From a checkpoint of a small transformer trained on Wikipedia: vocabulary 3788.
MLP neurons of a small language model. Each row is named by its layer, matrix (up: input weights; down: output weights) and neuron, and shows model dimensions 32-159. Each number is 50 + 10 x the weight over its row's rms, rounded and kept within 0 to 99.
A block is one neuron, or neurons of one layer that tend to fire together. Before each block is what it responds to, as a language model described it from the Wikipedia text at the highest values.

Proper-name completion. Final token or word piece that ends a multiword organization or place name, often just before an acronym in parentheses, as in Rail-road, Insur-ance, Protec-tion.
L13.up18:46 50 52 40 72 53 42 59 59 72 53 52 65 39 57 48 53 61 36 45 41 50 26 66 57 64 58 49 48 45 54 54 44 45 56 54 55 49 55 51 53 48 29 45 73 49 45 71 34 49 39 57 54 52 53 56 62 34 53 49 48 37 29 54 48 42 44 61 63 45 55 63 50 50 51 45 43 59 65 44 36 47 48 77 36 49 39 46 54 41 65 50 36 44 60 48 62 47 75 60 65 61 51 35 48 53 50 27 45 69 44 34 66 52 50 63 69 39 47 50 26 48 49 39 33 51 47 61
L13.down18:51 40 22 47 62 41 54 51 55 61 19 65 54 34 57 30 62 50 51 70 49 59 37 55 45 46 49 55 54 56 53 61 40 48 44 51 57 48 42 50 43 55 50 64 45 52 42 51 58 39 46 51 55 47 28 48 57 61 40 36 59 74 37 30 47 37 31 49 48 48 54 65 58 53 58 60 58 52 47 47 61 47 52 56 50 57 54 45 44 50 39 31 53 47 46 48 55 58 63 64 49 55 39 35 49 54 44 60 58 53 38 69 41 42 71 32 51 46 48 46 48 45 53 56 40 47 45 45
L13.up120:51 47 51 40 55 48 42 49 48 69 56 41 56 30 43 54 43 44 57 53 49 59 38 42 51 41 72 38 45 32 63 38 21 47 37 48 45 55 58 49 44 60 35 55 53 41 29 69 47 49 50 49 49 63 51 41 51 51 34 57 45 53 42 41 32 48 35 66 79 44 59 68 36 65 49 43 53 64 28 47 40 50 36 55 35 50 59 54 51 40 58 35 45 39 65 33 64 51 45 46 47 63 58 41 35 64 59 35 38 51 38 55 63 46 65 51 53 57 64 57 36 53 38 63 55 41 50 36
L13.down120:48 50 54 48 51 46 41 47 60 57 54 73 45 34 36 42 42 52 63 61 54 58 45 48 35 60 58 53 52 42 40 44 39 45 37 62 49 45 37 58 62 42 53 68 58 44 47 45 40 55 55 41 51 62 49 66 64 60 34 38 47 55 39 30 38 47 28 56 52 62 73 52 44 66 32 44 53 42 54 41 48 47 47 48 41 48 45 39 68 44 51 52 40 52 56 21 41 58 47 41 56 58 38 41 56 75 58 45 55 67 63 44 44 39 66 71 52 44 50 62 46 36 47 54 51 43 41 50
L13.up326:41 61 60 51 47 44 51 43 53 52 56 39 67 61 42 46 29 28 52 34 49 46 41 50 45 44 58 32 39 49 68 53 38 54 26 44 63 42 46 40 50 55 18 48 53 56 34 65 41 60 39 55 51 39 62 41 49 45 46 62 41 64 32 48 54 45 45 66 55 51 54 50 54 62 58 44 50 47 50 55 39 58 69 80 48 59 54 38 54 31 67 47 56 51 49 59 52 75 46 60 56 49 51 49 60 63 45 59 42 54 45 42 39 42 53 46 58 54 22 47 44 60 54 42 48 63 53 49
L13.down326:49 46 35 54 50 55 46 62 63 67 39 61 47 45 51 50 53 63 64 52 72 39 50 51 59 28 61 51 48 45 23 42 35 56 61 38 60 48 47 43 41 56 46 44 32 46 36 58 65 41 56 41 62 57 40 45 50 58 46 37 52 58 38 28 48 45 52 58 48 61 64 58 58 37 36 66 42 37 59 35 32 48 44 53 50 58 53 36 50 56 36 45 47 70 48 22 49 52 35 59 60 66 51 44 65 59 64 63 69 43 60 61 58 57 54 52 40 48 56 34 55 55 46 46 43 42 29 46
L13.up633:55 63 49 47 69 37 45 38 50 53 39 46 60 45 58 37 51 49 63 43 32 44 51 59 33 66 70 55 47 40 36 41 31 55 49 49 40 58 52 50 45 52 32 59 67 73 56 52 31 49 40 56 53 64 49 38 35 30 63 70 34 48 45 50 41 45 39 59 62 52 47 58 44 35 58 61 56 51 60 55 49 49 50 72 35 41 51 47 52 54 51 49 59 54 39 55 42 38 50 65 54 57 46 56 43 55 54 44 47 61 43 29 58 49 46 35 60 70 54 57 44 50 34 43 26 46 49 46
L13.down633:53 68 51 49 34 35 53 47 66 61 51 48 49 53 57 42 47 58 34 52 44 49 52 49 67 40 34 41 48 47 55 37 53 52 46 56 66 36 50 42 57 47 40 53 49 57 59 60 34 48 53 34 57 58 46 48 52 31 40 45 60 36 36 55 45 64 55 61 59 37 65 49 51 54 44 52 62 35 47 45 57 40 65 48 59 58 66 35 44 59 58 60 39 35 51 40 60 51 51 53 60 68 68 44 49 63 46 57 48 70 34 45 47 59 65 51 55 55 50 47 42 56 41 42 44 57 66 45

Name-completing word pieces. Final word pieces that finish a multi-token name or number, mostly surnames after "by", like Bresl-ow, Fish-er, Mansur-ov, or years like 187-3.
L14.up151:35 66 40 31 62 53 64 36 58 55 41 46 45 47 53 42 26 50 43 37 42 51 50 54 49 50 56 55 47 41 45 42 42 56 62 44 54 53 70 40 56 32 48 57 50 55 51 52 37 54 43 41 42 55 31 58 40 31 53 52 38 49 45 52 45 62 28 70 57 56 45 62 65 51 62 56 49 59 59 67 55 45 54 61 43 45 36 45 32 48 67 68 49 56 41 47 58 37 45 66 54 56 65 45 46 42 62 55 47 63 43 35 64 46 37 51 51 62 48 62 48 39 33 56 31 39 57 66
L14.down151:58 58 47 39 60 41 54 68 58 52 59 39 47 53 56 43 52 28 54 27 43 48 55 70 46 54 40 34 50 57 57 38 43 53 43 54 49 42 50 39 35 42 53 50 55 66 54 34 46 49 69 46 44 56 60 45 57 31 40 48 39 57 54 62 62 73 48 58 46 48 55 54 45 56 50 45 51 47 62 51 47 53 50 52 43 50 66 38 49 61 60 50 62 38 79 49 59 47 47 57 54 66 57 51 45 58 48 55 29 68 56 55 56 49 57 42 51 42 70 47 40 66 55 46 55 56 54 45
L14.up386:48 37 48 47 37 40 54 50 70 57 45 41 57 42 63 43 39 39 62 37 48 37 47 57 42 24 59 44 53 43 66 35 30 55 43 61 37 52 66 47 39 42 50 46 63 47 55 47 30 56 57 76 54 52 59 43 29 54 43 46 53 50 49 57 45 46 37 50 51 55 65 47 64 38 55 55 47 50 59 34 61 41 37 47 53 59 44 35 44 50 42 55 54 53 55 40 53 35 42 72 69 41 46 63 39 55 54 31 40 51 39 28 64 49 57 43 54 63 57 61 31 39 42 45 39 32 59 41
L14.down386:69 61 39 50 65 59 64 54 58 52 48 50 48 42 72 42 50 49 56 48 58 53 43 47 39 53 32 25 36 48 59 60 54 39 39 55 52 44 63 36 57 62 44 50 38 57 60 54 51 30 52 31 57 31 54 49 73 51 45 61 61 64 53 44 49 45 35 55 57 58 51 50 41 63 37 57 37 42 52 63 38 49 60 42 35 59 52 45 63 47 43 59 32 52 56 56 60 54 55 45 28 59 63 41 58 63 64 58 46 64 43 70 47 48 48 71 49 67 47 37 51 46 31 55 50 51 35 55
L14.up433:40 70 50 40 46 49 51 44 53 55 70 46 52 60 44 42 47 45 48 45 44 47 51 36 59 51 45 53 44 62 59 50 51 52 63 50 43 44 65 52 41 36 45 53 61 49 50 58 45 61 53 49 45 52 61 36 33 30 48 59 64 41 43 51 62 56 59 50 82 35 61 53 43 44 64 63 50 46 60 40 59 51 64 60 35 47 44 54 48 34 53 63 36 53 63 50 45 40 55 54 53 59 67 54 50 40 46 47 26 89 33 47 63 54 44 73 65 58 43 46 33 45 36 45 52 63 61 48
L14.down433:42 40 31 58 54 55 53 54 54 55 35 49 50 58 37 30 53 45 25 41 53 46 51 56 40 36 50 32 43 55 51 47 56 58 67 54 39 41 39 54 44 64 54 40 44 57 52 53 49 36 49 49 56 68 49 42 59 50 58 48 42 41 53 63 49 50 55 49 49 41 55 49 47 57 45 44 51 60 56 47 72 73 38 52 39 59 51 53 45 59 48 49 40 44 49 42 49 60 58 45 44 58 52 42 43 52 57 54 47 57 56 66 45 54 57 41 53 53 58 41 40 49 45 38 49 47 45 49
L14.up705:51 63 48 45 66 40 48 47 55 63 31 41 57 67 43 53 45 54 56 21 51 57 44 58 53 60 70 65 62 45 41 41 47 52 52 58 39 59 50 52 39 51 39 52 40 48 59 34 57 61 50 49 44 47 61 54 42 51 42 59 32 49 45 53 42 40 41 64 46 52 38 60 38 45 51 58 52 63 39 56 57 53 58 78 37 49 53 30 56 32 45 48 42 49 47 57 57 55 42 59 36 49 60 44 47 54 54 40 34 64 50 47 47 59 37 34 68 65 45 53 48 52 53 54 35 46 65 55
L14.down705:56 47 46 33 51 76 48 53 74 34 54 53 68 56 50 58 63 40 41 51 43 54 71 59 46 47 38 36 38 62 54 60 50 69 39 35 46 29 51 54 42 28 44 61 57 53 71 60 42 56 36 57 40 49 46 43 34 35 58 47 51 42 59 35 37 48 56 48 57 39 49 45 42 52 67 59 39 52 59 38 54 54 51 40 57 37 35 61 40 59 48 55 56 60 54 47 43 45 40 59 59 49 37 31 36 64 52 57 52 44 50 49 60 40 62 48 49 49 68 51 37 48 55 43 43 48 72 63

Number ending before noun. Final token of a number or quantity word right before what it counts, e.g. £100,000 to, 70 languages, 25 workers; also adjective-ending pieces like -alist, -ful.
L13.up28:55 52 40 52 38 39 72 41 60 58 52 42 54 57 56 54 45 40 59 51 73 49 61 33 40 55 48 41 50 39 50 55 41 63 44 60 44 36 55 49 45 65 51 57 45 49 68 39 51 55 52 34 49 55 43 35 31 39 50 50 25 33 44 49 46 76 53 54 51 63 35 52 49 60 76 62 47 68 59 65 52 42 56 38 53 48 67 45 40 55 42 36 30 45 52 51 47 61 36 62 67 52 57 57 35 58 63 60 42 61 37 41 49 45 46 29 75 36 56 42 58 32 51 46 38 46 61 57
L13.down28:40 45 54 51 58 47 58 46 46 70 54 48 58 47 57 41 57 51 51 42 46 55 56 46 58 49 38 53 54 49 50 42 60 47 34 49 48 52 53 58 35 49 42 66 36 55 67 40 54 53 52 57 35 48 60 48 58 43 45 37 54 58 32 45 32 46 38 39 44 56 47 63 45 56 49 45 46 54 61 50 53 59 56 60 47 51 48 46 44 48 52 47 47 50 51 53 55 57 55 50 49 47 48 55 62 60 54 57 50 39 52 43 37 51 49 51 54 47 53 48 50 58 55 42 58 54 65 37
L13.up430:46 60 48 47 46 37 51 31 49 79 40 36 56 53 40 49 45 55 37 64 56 49 55 33 40 42 47 45 45 58 61 43 45 60 50 54 48 55 37 32 44 52 56 43 48 39 63 61 35 62 50 42 55 52 47 36 24 53 53 53 33 43 34 32 45 47 60 56 71 53 59 40 58 61 49 33 46 49 56 43 55 56 35 54 55 73 47 47 45 39 60 35 50 43 38 63 55 41 47 73 49 30 48 44 44 53 50 50 36 44 37 44 56 41 57 61 51 50 55 64 44 38 64 38 47 54 54 36
L13.down430:38 53 51 49 53 52 43 59 55 53 57 42 41 39 52 45 34 52 68 54 45 52 57 42 58 41 43 43 48 51 45 41 46 32 47 71 52 53 48 46 51 65 49 51 39 41 44 58 56 54 50 28 48 48 52 44 58 49 53 43 39 47 48 49 39 73 55 40 49 64 49 48 61 41 63 60 48 57 55 52 36 45 49 46 48 52 41 51 38 50 49 59 50 45 69 58 46 48 31 43 41 50 49 75 51 56 56 57 44 60 51 52 51 61 53 47 65 48 55 46 39 52 24 44 39 53 48 65
L13.up508:45 45 53 64 49 62 47 40 68 44 41 45 49 46 41 57 58 44 37 46 52 52 59 35 42 66 43 68 56 36 50 46 39 66 49 44 47 81 46 58 40 41 39 44 52 36 37 55 45 79 36 47 63 59 47 39 56 45 31 47 47 57 50 61 44 68 52 45 61 56 51 62 42 49 54 56 50 57 55 71 47 59 56 54 59 35 41 69 41 41 41 44 32 52 57 59 58 56 48 47 48 46 67 45 50 41 66 46 43 43 46 41 46 34 46 61 54 57 62 44 31 39 51 44 32 53 63 53
L13.down508:42 44 64 64 48 49 36 42 55 50 56 49 57 43 51 58 52 34 48 54 60 56 52 42 41 47 53 43 50 49 50 35 54 52 33 52 55 56 31 72 49 45 60 47 63 57 53 52 29 45 48 65 57 55 43 76 64 58 39 58 55 50 45 43 31 44 54 42 44 61 40 79 63 40 39 52 48 44 48 56 70 27 39 59 41 48 55 39 55 39 44 57 50 54 57 44 53 49 73 51 53 49 50 67 44 45 74 57 63 57 53 48 62 25 42 52 52 48 22 69 42 55 61 44 64 42 45 49
L13.up530:52 46 24 60 42 60 64 38 75 56 54 49 56 45 57 52 43 59 43 48 64 55 73 52 26 47 52 67 33 40 52 26 49 49 34 62 22 66 37 65 30 34 48 49 59 50 60 51 35 46 37 54 61 50 45 46 35 36 45 52 39 42 31 35 46 55 44 48 44 70 51 58 43 61 64 54 53 59 53 54 53 46 54 55 57 72 66 44 47 43 62 44 55 45 65 47 54 48 55 54 45 43 43 37 44 46 53 46 37 39 50 42 46 52 46 47 64 54 48 55 44 35 64 45 50 41 67 50
L13.down530:41 52 36 39 49 49 37 60 67 55 58 60 42 41 56 49 44 53 48 62 55 36 49 51 51 34 63 40 58 40 51 60 54 50 19 54 36 62 45 40 35 49 52 50 38 59 50 48 42 52 56 67 56 48 51 62 60 39 37 42 63 57 69 52 51 39 54 61 60 52 60 56 26 47 59 52 52 53 44 67 57 57 24 50 59 49 71 53 46 36 62 44 53 57 49 30 43 40 51 61 64 61 59 53 62 47 39 54 49 52 49 43 45 40 58 52 62 50 44 56 61 51 64 59 52 31 40 50

Word-completing final pieces. Final subword piece that completes a word split into several tokens, often a plural or suffix inside organization or event names, such as Net-work, Aeronau-tics, Invest-ments.
L4.up643:47 51 43 57 63 52 33 39 53 64 56 54 60 73 59 40 57 45 38 61 38 31 46 51 47 53 55 58 39 36 49 51 49 40 34 50 58 46 67 40 51 46 43 59 65 52 50 40 36 58 52 49 58 56 71 47 51 42 36 44 58 47 53 36 35 36 41 56 46 55 45 54 29 58 51 36 52 68 53 49 36 42 43 58 57 52 40 33 53 26 55 70 35 48 75 42 47 48 69 63 65 60 48 50 49 64 64 45 46 69 33 49 54 45 66 58 56 54 54 44 34 45 30 57 53 69 54 48
L4.down643:50 56 40 54 42 50 41 70 70 46 36 52 39 38 61 35 45 51 58 41 41 64 45 62 46 56 54 55 64 51 42 32 60 56 51 60 34 38 43 50 55 47 49 53 41 39 57 44 49 49 71 58 47 60 65 53 44 49 66 48 60 61 44 54 61 35 49 47 44 49 60 64 31 50 46 61 70 43 38 52 74 32 56 46 32 53 52 55 53 62 51 41 62 55 38 62 43 37 63 40 31 46 52 58 40 51 12 52 44 50 79 46 61 45 49 42 50 52 39 43 44 60 52 59 49 39 71 62

Numbers and "average" in statistics. The word average in ratings or sports stats, plus standalone numbers like day-of-month before a month, counts ("14 games"), and table cells.
L4.up292:54 49 50 34 55 50 55 44 37 55 53 27 45 51 48 52 56 39 43 42 77 58 55 31 51 38 56 67 47 34 47 53 66 52 56 52 39 78 39 57 50 53 56 37 58 49 53 63 56 65 44 38 40 50 48 47 46 43 53 44 43 59 50 39 55 48 53 65 69 44 53 61 56 45 52 39 40 46 69 50 55 49 54 49 77 47 43 50 40 55 38 55 33 67 64 61 44 45 42 49 59 46 62 45 49 38 63 53 22 55 48 46 35 47 36 47 59 78 51 52 50 59 53 44 33 51 53 71
L4.down292:46 47 39 60 40 69 40 45 53 62 54 45 46 52 60 48 41 56 52 54 64 62 64 43 54 35 46 60 69 59 58 36 54 38 41 55 41 63 42 45 49 71 40 44 42 45 60 41 44 71 61 61 58 32 56 50 48 45 53 65 60 41 70 44 47 41 65 53 53 74 30 56 61 43 59 39 77 65 46 42 47 30 44 53 56 45 55 41 50 64 40 37 41 50 60 43 35 37 60 51 49 59 48 51 44 54 42 37 53 42 52 37 54 51 71 55 47 55 49 54 50 56 58 46 36 42 47 60